config = dict(
    norm='layernorm',
    norm_place='pre',
    norm_eps=1e-05,
    qk_norm=False,
    bias='all',
    init='normal',
    init_std_up=0.04,
    lr_mult_down=3.0,
    grad_clip=1.0,
    warmup_steps=200,
    final_lr_fraction=0.0,
    batch_tokens=32768,
)
MLP neurons of a small language model. Each row is named by its layer, matrix (down: output weights) and neuron, and shows model dimensions 128-223. Each number is 500 + 50 x the weight over its row's rms, rounded and kept within 0 to 999. Numbers have three digits each.
After each neuron's rows, "fires before" lists the tokens most often just after its 100 highest values on Wikipedia text that the model never trained on.

L3.down131:520414611436410462516506491505506510555570516468536624492505406426465556538479488488497423624559488438538528514467518448547484452486534519448480550440443533408484522423493484416404511469512505550461545444454432533478488496445549586491443447490540484571418505492537556438492439395581466603
fires before: " |", " of", "or", "),", "an", " the"

L10.down547:531553550497529450570524495470563425552567555418535522540479529497507507584504467423495517475460505464395613469452492491477588546565452424505398570494407471566483500492437475477553467515376519512620497410501482644490540516503514539532409507539525578435527503462508484449463469540512502604
fires before: "el", "ay", "a", "ic", "f", "es"

L3.down547:444484495363508494498497487444544545508547540484541564547505479619420461466525620494518470534480600465479381518473479517430512490546544403568434486477423482490445499528555486482555506454544584447480569515469462487510468480520387500465521461548433443509565613523433522543444482541457534576
fires before: " ", ",", "e"

L2.down916:531599539599411441500529483464459578538566513465474440538431510501549502530506500468532510635491495539477447496472548459475402488426534467512526508462559435560560501451496395523586480368521622487579520482498490642477542528465573482482437504482540510508499509471442558454422437484510487452
fires before: "p", "ld", "ed", "t", "ent"

L4.down614:476551481422481482460462533544506513582617509536514494487516571529528451470539488483593499590450410454515473426532535461588438461581417561512462547524476504467404439543494482512502441566454539431541475482571428546482529526447453421528490524434532464556502603573500464491494566450561458513
fires before: " ", "\n", " S", "{", " ("

L10.down158:561511521384359475508400462457486502529482556506523564509520534526644608564497536499483379414386529525497469406551553428482586503490420503555467550464534487432532567509472482468505530512565554458561506513508400524496537661588525460446469574491576550521435569476628561459471466559572480554
fires before: "ed", "s", "es", "an", "ou", "ill"

L10.down596:516543416608573552523501423526548510547496516432458640471579442450529522559515466417544581511516503508498396604492423525475462492572524607557418522495455459484556452499664534472574507471465532492496520453538492539522472407449517538501521453577438447465483460405551489567504569498447491566
fires before: ")", "),", " and", ",", " "

L10.down244:521460544392639472488468464467553508543488461504450432491507461561470646462485506556578556402568514528544430547556438518526505493517544383488456516505534558469473471620450481511517705405510552480475503526521533494426490486496515554437480447514529500526605415473528485467525555466593497601
fires before: "\n", "The", " S", " The"

L9.down700:446625446513453542576493490548523540502542497414523482455519449496482488563492499523561552511540501503488422545557483518515397489527599512543414520464547571513451509552472458590384489559555439453572495539478545482577553463507522497523501419520505467388502516448462524554575554366562456449
fires before: "t", "ed", "ation", "n", "f", "ion"

L9.down591:463385533440431451493514537596496427480467512564491557530552523574582460453447630462437534526558449511528490437523489439512475505456480504611555581503414548488402451525538520493425519526542461545447520506456519500467453473499552509521494422445510489468503391476521440534376479426491508528
fires before: ",", " and", ".", " in", "==", " of"

L2.down1006:458446488541460560558488489484526530561372588534459533512509477566545512469578475529409598397493540443537486479548474467410508526485491570436488472501452595560425476548425463478494419521505549617469462525489565541481513519442396600474489517521483554482484549533509514568453508567472438532
fires before: "ear", "p", "ul", "id", "er"

L5.down310:591485517507562444536423482494465486474508563372495394598520520442430448521460535446422453572483581374558467525449547516515438501521476523514431574611514529446448493571450523361449520507535424501462510487445485461596480510511433537599443467412535516454500455526424443468500478484522634581
fires before: "ed", "e", "in", "h", "ay"

L4.down809:540374642490520510451533557476548449464393520512521487478546453422460439436499417494479494472539470449494464513517412546542463523496490599499511500466469566497527556443498577534476450556482429450561594481456500552494437473530504491443509498453479537618455506539445529485456431512580439435
fires before: "s", "p", "le", "ic", " O"

L10.down884:514527388519457510430393491565526506521456469546443587430517510555447500585500525474540422574434505421601519558558461499579506574450511465549556474504526549475502541556558606508513587412429522490420405458577474534532471524453505451451531550455527505524494460415558428487542484390548463460
fires before: "p", "f", "\n", "-", "le", "b"

L8.down387:448410521505493457500507569554514560435528505487552411526343446519487473533485356570454444459454584596397376549556490572435448525497461523536491482514547442510419496575507557518562525493461477450495649481429488489526494514473430493516534528463521536499596482539397524581501547546573439608
fires before: "e", "ed", "he", "es"

L5.down1017:518527528355419525387527446534449515499486463472457516483432577431502623426464454556496469495475466508533564464507500447471553446571493477509450587493470508285502494559434551491519557615540487567428477535543528470420491490528490522472479555548582448515481488475509481430482457432545543601
fires before: "\n", "-"

L7.down411:461447442431536532443383573616496512522485574577483528458623482408479493505500492488405539481511535447548448539529401441445400480500444466498483542609553513528409573523508465501472480515501492473500431561473445557518485532523410458474494618519492543512572436444486436458470515541491416406
fires before: " in", " by", " the", " to", " a"

L10.down528:538600556529550527540452541534515467501502513504467404547424453425432471414471549545518491589459479498496459510439507543433497556507522447566504564499501535483482532596498559475621586528569480490506461550498481398515467486493534424422439461488594532527519443533426514522404443558405589534
fires before: "iv", "ity", "it", ","

L10.down682:496536464560393541546451426493556494428542528525557437570550532542487510522488533602468409460567440515470523519525418485470446580427476411491615508525557591504487505528523545482541493486490537524501542522568546490478571479488523509541538490573488536465452568492482458449456361501467482536
fires before: "l", "is", "er", "ect", "os"

L7.down110:382561525544606491513450552447485502464536485409415556524496507508484458543459589471430596544405491507494452520492557443463563484524478565463508596429434514514539556562421518579464542428561484463508551476535526550552496504527467438470473581533543514496543547453450511410499455468626520477
fires before: " ", " |"

L10.down3:613520485463490517481451435583487576540510450580526489480463558462456562436465555577521451410520464478546550585537519588448463511446543419497544517500496584394586533527443452513488681510575460548480505519469498508474425501515485534405499553522555519500552446527454513501446450507496609621
fires before: "\n", " He", " In"

L5.down860:492458512460495402498541519432480564511446415506569417521546528497546528395571513548549470445485585456484470507478474560449507478443526462515458562580467552483538491439472558485421530550407468500437438564539503484527566529512441577422489600451509576501539483619551544386503529501534403541
fires before: "er", "i", "n", "op", "ter"

L4.down115:551481512510551517460544489421479529555524507521449492593433440516524519573493496414442430598591530550462593442448508436452494514458507533487456590574478442509498516426498449603439364492514566517455532519511509552475578506539490460604561500590507509510468468451526502529587496492481498476
fires before: "e", " M", " |", " S", " C"

L7.down902:445457496517488412547498582495554513572495490456457523599447418498559480427475505523524516383513473447547473520559545544515525585445425490471543546471405643519479525574526592511426466516536453512504459472482530540541543568553507479444520452436568522547485417578524598467570503453574461463
fires before: "ct", "n", "ic", "gh", " by"

L4.down937:525555627577500501460475488429520516418453536473586483499491501520484506539435433493483519647508535449467456499450541474470426515527513538487515535573488549501501497493413512421340488488468488539439506520510559551431555573512412467464500504603479435520540506427532457491489545479537562454
fires before: "e", "es", " |", "9", "1", "le"

L2.down206:603507528442492442465531566525589476462462568587508454477419557460503543492516481491528482498508425454475549551491537424465567421421499469423527449540544573344470460563480493499496486441510519558501529435533434477606475559500538483588465512508545566482447471544457559489518465473436489442
fires before: "-", "\n", " |", "i"

L3.down742:466547479532495541553541539458558446507504507454563489547637529475532428521539543428413606400478477577534453427393551497465535498436457489487529483525551491481527546473425498503524526484469491528510510543499468427598498514417534497515478526518345504539568537497584453424487508533553475473
fires before: "d", "ia", "s", "o", "h", "ian"

L8.down606:436457555569557560508528497496462556487536485579460429537510514503501521450464523405487536511530464423562495549511490548552440634492542521455403471501410466536510542513553502535558484533430491470523579514438505447488456484560530510550466437493486471519467556511477471351470628565552492524
fires before: " ", "0", "h", " of"

L5.down195:418401486545585442463502520513492619495514491449520497407470508444539481463498528448518490475499416544519545504478592538437418582551510616466554516505511663527426464464475515457578457418532572472491578553420479537526482495508476507449492499504417459483543476509559485492580456575496469489
fires before: ":", "al", "es", "ent", "i"

L5.down10:467459506397514446531573542554500465506476530617566504433600470540488433414529448490456489431507438447457458475462520508555542520487503506570512494505458501533559448471486485508504392458536434480543568517580491449363517495509543511539520485517485546518507453426664485602574471532579436473
fires before: " |", " of", "),", ",", "."

L10.down108:508465455540453463417438449423485438603529457547448537547420560592513385564509546509496478515468415566546552538459511583474568580456573555468452454479548500588510528467469532418499570533579513466529467492588497501464504481521538391475609548503481500501448408458521556467483584470482578485
fires before: "ed", "s", " that", "ent"

L5.down993:510500451511464472496504532537626534421534501517454505553509452492426514575510535452470549430470448489487467526453456519540427449515417583520522501514444553432463524480536426525417524561486481435460528445479555638525523553600442472503493525483580534571482443537557533494457454351539498587
fires before: "s", "e", "k", " p", "ing", "g"

L2.down1017:403550369450425490523470485520582451539541408451577422442546535434550543483525432506448502570521501448461540536417549537582557582440638465513484530484515525460576491498498406441527480558512550548443508577553402518576493452437540492559509437563556607494480488505432484529572502490538535475
fires before: "e", "i", "ing", " of", "her", "et"

L2.down80:536497443448503474455578515520484573548456559483483608438440513489493459383440596498541458456589575543454464453461518390453482481420453556550530361500542546415507468535558472439547599439526493561491483542527525529488519531459531501495529449573496560461449496512463494477496534559546451513
fires before: "u", "g", "c", "k", "e", "ce"

L9.down208:566516467556438500570526465481395556508474550445529520494406491463463446452496422435430482523456559453604507519541520490503466490453583502557464451495473563522616518464529467513532406517519443495413546471405505489550505506500486556477480478528521487488462502509427503466461473567564544483
fires before: "h", "her", "ion", "o", "l", "or"

L2.down292:450557497622558523463465462442557525422412420502457504508487580462548435493524423530458517466496591510585452564521454474541498515523483560540498519494495503436530445431494488577532407445518452566523584538509451523516510532497493555597449530543518542520358397532485483519442495541498627554
fires before: "ic", "c", "a", "in", "y", "{"

L9.down886:509502451534547528431532488436589524436540438504468466504538482447481579497412533551526593445526460496461387437477432457529523491571576472636449460422508471464468459514562516547557538472590479467523464441437513501584463439582490539498510478557552438521443565546479542437493566578408553495
fires before: "ed", "k", "d", "ad", "as", "s"

L2.down534:467431445500442414462557481434487532428447498466509513383584536551615441500432495489530517470515531472468451369484529467530494597560460456600450548514504492505563479433552448466502507554539553524504473566519452490590537450538480481476416463548459498444483615541473438511489504486452533467
fires before: "s", "ad", "ack", "e", "h", "ain"

L5.down399:517415519408542485539487516479483528485549449590480593489508546440386540500453476458574465545499434528578471423530532567443495447558537417490528470490530482545424521560446472567512520518440473440436565505412502524599596446441627408476522548487484542553537604477544531457560470563422498510
fires before: "n", "a", "an", "e", "ol"

L9.down851:498462479484549440461429549561545491495498576568538571476483527549443472460516539493495487437600451579501459546521579455469535538514599482460485554504344455518421518447541492588471411563605548535474532481572482407489451453512516503531547473452527563483547411534561394529549423507565461554
fires before: " ", ",", "il", "k", "."

L7.down842:559498510457525581507526433407492488409494543415547428476401504512429536507433542456519520509513553564443534492502540504498454491454514442531438472470495522592477639560595478486588534457468476377358457474568449479559454541521495501466454488511569475473484563477446532545531506496440536566
fires before: "s", "iv", "her", "ion", "it", "ity"

L7.down648:430544500570534553530445473398517570401512582556499491470440469511486580517473468423496518451508453507447454533510522544570500497504458472483430559442446486469505458477538414509531498502553428456434493452533548460501546458500493506509558474530512430572518445509504542499567436508509590414
fires before: "1", "0", "2", "ard", "o"

L9.down338:471449561490494517483539506616575534512562470565522553530554536436482462453476486468466509531455526525518477473397415447413459467451426440521511467535523563480435487575608544501507548520543590451521537515485454373521406371469458454453441442525517546488433519537458588533493522471479505602
fires before: "e", "ic", "ary", "al", "ion"

L2.down999:532522623573496586484536530457438468508463513479465504465493477637576504488511568385504541550479559552471392437496543536491469452513477519516517533424458505566445571526469519574494496444428401498475519472445458495545400369569468528585484548516531536498525529473483463454528523466485496551
fires before: "e", "n", "ic", "i", "al"

L9.down923:481497462528503497505498478514435515479590517544496555547536508569416533512519460469530528497420538432501517550536429446532543487491474586543597502473500541540481447588552597564482590404552614454486506558438524494542442533545422482442514575441491527536506504444660453377520495505528492479
fires before: "\n", "-", "ul", "ed"

L9.down854:607468531375477435541525481529461567496450524481488494465465582421496512529527569514523487465500424457545468499516493532519486534499530438571435529468505489509426477605482525492554775591502492460515453480559517435506519518546465549501503539435483579472539474575491548483482486501504531537
fires before: "==", "\n", " ", "I", "===", "O"

L10.down570:518592556628507506461529538520503451486572457523497526516527457457528521446566561551443503535493551550471471546547492499489533509539479419538506471487483523524558465430471532485407483464446395522531623463562413465478451461456418583493589524473476399561494434589586514522477520556451420509
fires before: "a", "e", "on", "en", "an", "w"

L10.down450:550495435407628513519450507484491432448510546452475543566453561592545467524413539483523542411532488478586523473522485513453507450477563480533389560455479491496502486667459560377559795546577466465605447508591500465519482545490475548503434454456507480475561479588532548492522524520533478544
fires before: "\n", " The", " He", "==", " S", " In"

L3.down526:429460463452576436377508449473522588548503485397483459532453448554482514453444425494528528480500457579582487546502532555528570563533493457522472535430492506563475564417497516443417504425475509449523558456456530471563617475571560541574579468579521453553501477546471570485410490406526503511
fires before: "c", "ic", "al", "n", "f"

L4.down711:523392498489478488485497476515475526532532496526547541490534524452421582489443463578575504636477473513456472517542454478482487496448513501581517486490487559591433489529386526555488587499577585485508545484530471492481488495388484471494519532438453638533580542468471527364438551396580481504
fires before: "e", "l", "it", "a", "ist"

L3.down675:565448408457451465540484573452502504513505496497467592526488472538480545494579529501476458472565530466348502506509442555434506450507526472488476511598492567577492501626506391490499533509506482401540562541463449478459503502468526502595540518488494510519522561443495436585522536547470535582
fires before: "e", "ric", "n", "ed", "ing", "en"

L2.down454:522562469391495425461540579479491566521510525453457625506463553491388472402493486464478562488547526381462499539480504578496468501494472539493499448427462488543438560487612462486636592509570487512461556491535496538529512426583511581527505509537429514581497463498600443551477466518454464595
fires before: "ro", "g", "p", "ch", "c", "i"

L2.down382:464419434402501453524468567419508489572478378542593544560487517424484442542487473491524480537500508481472470564566503486533496470573537537478435566457524497467453530480454473389583440591477560577460490588513513489517437497455519516485550479555544560517488485549520514516568558405423549420
fires before: "s", "r", "ch"

L10.down619:472489436463568459547454473526461424499488497461560581445538437525532558476486533467487606499516450497456489574522475466362430475519463465500518530514434519447548454509564467567466473441564507516468504437472489538482475437509450444466419528527488566551452480625525475456520484535533562541
fires before: " ", " a", "1"

L10.down305:481546572530508575536524525514457488408506528544488502536532594482433372493454521513547442430564508502456413525504495461497479463511551485363580502470433564424432434490516513437500444554412478448537562481499552505617576440533488578567509449465524533427528535515554471472478386496456461501
fires before: "l", "an", "p", "er", "re", "or"

L2.down109:505447538553501449476512513469531582554553518452503532480580467446486501475530498570462480532522517500538464521479650569473487569518506570524424600493485507510600594462453577422474536511526458546529572541513584490508500576486451545347516441433540546549500551463574547476469466476535471515
fires before: " |", "0", "3", " (", "5", " m"

L4.down441:433495380532491524553572467499525521541460482474420513487458443517526443528503523480478429582472551432525537583561533523456507433507558555429513518498477459515573551492504467489442382569559429468554439523510480528507471457530531571523481483504448570610481558540431526506602518593513555441
fires before: "ter", "h", " the", "her", "ers"

L7.down783:481573503507542504547506510558517463537543524469592533515552438490483415473558485530558503458517579446525562498479488474476553490470460545529428497554442496402484466542404507545511435471491530578513549434411458434547520473441581479527536574513464552543462452521596526389506525625529502498
fires before: "a", "e", "re", "y", "ian", "ia"

L10.down803:530461488513454536538497533514467573504478498504491501651451497564512506506533537477443564535456486479611510438475489574481480455498519444497462576495526513378483512390509541570461515473492489512448467515575570462582564523487425650476579474513464458534487511541581580496438549478465462451
fires before: "er", "\n", "ist", "le", "n"

L8.down695:431530528611458446524499541471564470570487444397517493515480492530434525455527473524519492535561434507529458496453537571530586529388517405495518510429443508530509548506502522451510469512542488470473485439498474493425572554580498493523505573392491493568495523419443477443419573486458533487
fires before: "og", "f", "d", "t", "v", "ic"

L8.down805:518465468510533514493542461481519552471503502499465511550623450506447532539554617423492534476476519528397488529438531584486479574641490420457551536462428574442617490404541561503470471465513497518491570505508465533588396531410529499530528509557478503527469579500535559540485571498462493499
fires before: ",", " ", "ation", " he", "ar"

L3.down480:454404477529487438504424550544579412537550499493457435420528482406454467465503595660500549525549595451599528506505529542470519458490468561497390502566475484529528545463494504436503511518442439477531535490529470557457537495561456547511591473553537567562448510504521508532464542564447507557
fires before: "0", "5", "2", "3", "1"

L9.down70:530492390437565429443494511464537371538462467504527485439456601433387510394530524616580481463585566478572527517521509511538548478544495473429473522549431567485509464483469579486558622488600505546428514531504456518516451526398513585436489460531497520541497542466529551473544473515471461431
fires before: "s", "d", "n"

L10.down172:484526494575530479413419459608495472546395463504461540614506471494463498440482529459475545552450541547516430508560559446431428478466579478515440572541495565513499502512503536494465602458519634455471592394441434488584499523496471401512538488494540588626472554540490528424511436489566481478
fires before: " ", "ion", "2", "1", "ical", " |"

L5.down179:463459561392605561470560496370537528566491545528481506449489423499424493537552591497559576546495413504515452418467447457518501455503545494611480488492448579543493431450423463437443513503453532413474572530493576538498527433455463537530560461475458468491589539364532465503556464526487519462
fires before: "e", "iv", "p", "ive", " of"

L8.down453:491621426553441479541451603571614500522478434506516470479441464515431511506533429524486462524515504478445406476517489571533431441536558515561456475444577445493415537503490472480535521566411428550447605481515534495572500455510489531495498475486506474474444453556460491601472398530572485576
fires before: "e", "es", "ation", "ial", "ine", "ed"

L2.down488:451496527539458525549458491512491524558490540433549441461480522606551528450584436494420519447488533471461525456624535544498520475408528478507456516479467482451500473408421488487520528452523534572539559515453454457441499482459525569514540403438383515520501518448502511506458483552514569456
fires before: "ear", "p", "ul", "id", "ow", "er"

L3.down595:474496471441452493538529556484524532502514518506518526453456509461551487434528499497459512490517516538473540474470539497596497538467414555540422546449479564482446439511487443455614541550534472561475511529590531467559492514532427541593554459418527468503442476444445524501419469496490542492
fires before: "it", "uc", "c", "g", "er", "."

L8.down717:531530420423600471590451522497491438550414520495460567450487508537540453518368587505564507412528492460534568535501429550498537443480543475539429534483457515493465468601416502366514791568514535489543481459604546439537464592451448535454481455491483498397576487574556572455518469518517555587
fires before: "==", "===", "I", "The", "O", "A"

L4.down386:566504473408500466468447490559567466495405469416413536441520607460386532459532530460529464516507492492560532522432425456513497554486532424512488514550449565394435488627439588484433560501535459545464516460487548505519505544542536579520470444602503500455546456587535453473492416516485518518
fires before: "\n", "-", " ", "|"

L4.down56:470555453443510433418445523524556443424573549407486429500500512510376500542546422545530493548422526454482430626569495510512462544492525451460556502545490524395439537507574583559574526545522543440467495492597449574561498494489442404522537492448627593484525493584509461515522453603481477543
fires before: "d", "n", "as", "ed", "c", "p"

L4.down12:428528539470458463463455425486539544507550462442449506591532598602388427603451463398462477535529568527464572473478474535599431466486553515531499437551509505585535464462509465570466559513511449522493532512383537531451488514557545506513463495474438604460513399507491461504544555581541560527
fires before: "ed", "e", " by", "ce", "on", "c"

L2.down565:556500541500479479528476483548534417568378498519518504517452476510549471548501459544376513513518551535657499460502422537515502540434510467454507451503424449457495529436577494450516450482442475490468526533632387474544592427556508550537518522502486529481510508477510497504457447545564537398
fires before: "e", "id", "ing", "en"

L2.down716:537491535412637477549602507536544543530500509477494505462583583484493424420513453480500522510498485504528417513463638492474528570629429605488544517520504476422512486492525529498481452457528535393473494496546544440468555528552560398424488474470542574479546433515527517537545484496445490472
fires before: "n", "p", "al", "am", "es"

L3.down701:505447457515490481506407481484545517460547630506422556458401535476496485556531582435445456647565546515535506537380513463497536504453558507544436504473495466454392479578510505428515476522537531585540522514484502383552494505533507483499478512467557483545616468595443400435488483510487409563
fires before: " ", ","

L2.down483:508549602503489455497437560426417528506441417389524423457524469505408479583541465536558424490464462589462562540482431477499442403444484514439546504492579500433518477529500522464533612418522502546545437460434485589512479492521451408487511412487562577502511534539471623501517448577477498500
fires before: "ct", "n", "t", "as", "v", "ers"

L5.down235:510478602519525421449450459482564461526562499622481539481535472451512564458487466496607507468552548517502491479423424501455448545586535505475434445477509522375488449447538549421445477479439457596481557444564432526466619552480590429541476523564525436496505514486542494501568576461497567505
fires before: "ions", "an", "z", " of", "ion"

L10.down869:457576448412531445415514529500546413580511485533496593454471481454541398408520470513452441541631483547493551518540501519511569473598479492460489482419518520357531481453586488406526450415502417523497507594536421571523503478510526521502539448587502511552425523442466437483587497451442542516
fires before: "s", "e"

L2.down167:468449539535511502483469496515462485500532509519532486539556497480463422574476485517432506382560484474465490576527402431472473520532537562473487508561416503405583442521553602483553380497523511551476599496374499569415450463425523491445492512455537590504488480505524470536471540457524534546
fires before: "y", " of", "ic", "n", "s", "an"

L4.down256:517497389487462555497439511513471479505555499592478493515440515423583456570438540547533486423555573489468451441532490450523512466398488579416406565581567422494508463591551542547413463534463502481490490418545536562562505543460471530497464526441573563454542626584398526476421487501464486655
fires before: "er", "i", "t", "y", "on"

L9.down965:486603454477450463507583560463582546535430448517495502527588476444523557567491509561445524543497464510506486529499576438460461547475515453466518444544494480487481482519527522421469494523501453503399502621514430477504535420463532464475455452453566472516543491507487452498491576523407490553
fires before: "\n", "-", "it", "|---|---"

L10.down722:481457519465428464468386538482447491551565618557437491522487529480498456456529530498510466512452454486632561427591502536495505490473376461499519507477522580545561387511467576453516502466502537522429441516473550554499507497425455386474542436526562591426482534506505457592519468508542453489
fires before: "ay", "ac", "an", "ate", "ent"

L2.down586:431440513425568502528433463456518550557552444619550498539523465596503437558566498433524471477471516536474461449481465461555444469496537499543589596466583429493393505524402493563503451448446515479517497492542448536511430483502534414509427491400445480429457562504495534472474553559535552490
fires before: " (", " "

L2.down633:498531519497476465460482487490552423510530542516481399549446528527527468534521482418482425482568584405514424464511478525462406479449474559573510461482517534517528530448410477542531540559600460474522542573382514498492431456483406443545545540437488398493462455527486474447541541484508491514
fires before: "e", "d", "c", " ", "g", "\""

L7.down966:487391420508485544528513451586412518569481564524509498513502501446419549552462502475615433412469515434571441419469492509389461452552453567508509509528429525552526513517497419550492519377394435509498503579608388532433504500504467511387484621553597505452459509468542483489465464462500377507
fires before: " to", " the", " in", " h", " a"

L2.down851:416514471523515471473513533520541512469505547403490561485554485568490528495529459459574495407450509500506416487521525470436513493501478532461559517534413427501544501516349426532555490502434470439533559461545483496556497484477519480415538601518523517494513513483491474516482555532508458528
fires before: "e", "ember", "i", "h", "a", "ly"

L2.down441:515463592446532573496512489425510428455555518511442622408533486495463391477576573490561464484499436514501464534519516566435502479537501568495418535508530597517422534531446460527421480554538569418451535560486579518469496514400387524533538492461516574533498506424589513522447476386483515496
fires before: "\n", " |", "==", " (", ","

L5.down537:557462489397479535504516464473523578511473439560571569448561518524419576521521489553389469447493459491435438471644513494438533519406590568621447522464449425477430485529463554480492424528560516467537527487554444460487445531471598428520468592541550568531446510525546514524462541489590506503
fires before: "ed", "ing", "s", "en"

L3.down1022:446587503512524560449488487441462426462546545479578458477553474480492550463367594520503479551544458485534438538565510549571508474566563497514418530528500484397469571549561530424453591464463501508487547511482491396508476479530463557529506514501485464532511508449571376542466418486564544517
fires before: "in", " is", " was", "n", "h", "re"

L5.down633:617515518518551551467542474504430449566494548548530518572496489500476511465583511432484482525514545586574454524433456523461446585516478499432558519509558490514431463441495479497467435445430496514478576471523435441567523508495412573560513472509467490457453457488532403467497528456448483509
fires before: "or", "e", "en", "al", "at"

L10.down328:505619487452621563522498515463572499556489480491449479428514492496479534450492480400428489477540494524410482510515451541587505512516499481513471447452485489504517527608585482512489559550493494536420510390483590565532515428472585487485549477456519482588577515558539483418467505515612516563
fires before: "c", "p", "le", "v", "l", "ce"

L2.down508:590567499422494394491558452511489504472399547421507519469555553437483512451529496515626496508464458393525543460500481605526547465430476445460455527585535546414414554490516543614598547524502470510537428579509473530532466466561438548461502520500467520495411413493478474548562508499483621489
fires before: "d", "a", "p", "es", "t", "g"

L7.down162:500488558530516516499507464517463453468537525493545480530486540489560433488477503423537542433412521568471564541374507509483518515576579526419521464501502497640530479486380458578500450412479560505560529506475553590466573413563508496577535503478502566506483548548515480453539506537537467472
fires before: "es", "and", "ic", "ish", "h", "ers"

L9.down666:522478539511448486533492502522560432570585500556618531454507417468536491438595430484537498581452534385563535552578396444567607506523438421534574545589439515446543434472474575509509414448514498489475475547546487509494576500442483440530541499441559466479464423581500505484394506440575502528
fires before: "n", "ay", "e", "ent"

L5.down146:557550518511452482502513516495488364581506563591530414479453537431573501579372471430466497560531512471453446525469468499578510517437532417417516525480524460455585518473508616481569437460522566482545574469523486628470477489454460454467473505517519503451589489643471408387543501490457545536
fires before: "on", "p", "ect", "it", "t", "ir"

L8.down279:432484477572386435520380531553446512496604514489435496561537525474536399552469507577445505546538478485401583571455522453445514441487518389461503591502468600502484450609471532491511624571548462423538428526484476539486478552515513401413550429465537555562418346510520509531541507482500470509
fires before: "ed", "ing", "s", "ent", "it", "m"

L2.down458:462534503466503526464516444478448511466494476484517536490495486527488537513684355553555497509484467513517423483399497567507456549529431413440536433540445452479528471490473601623475525471423487449518525456532444516516449532577469532527544503443549620484471498500488487564458533554353427552
fires before: "iv", "p", "am", "l", "d", "ri"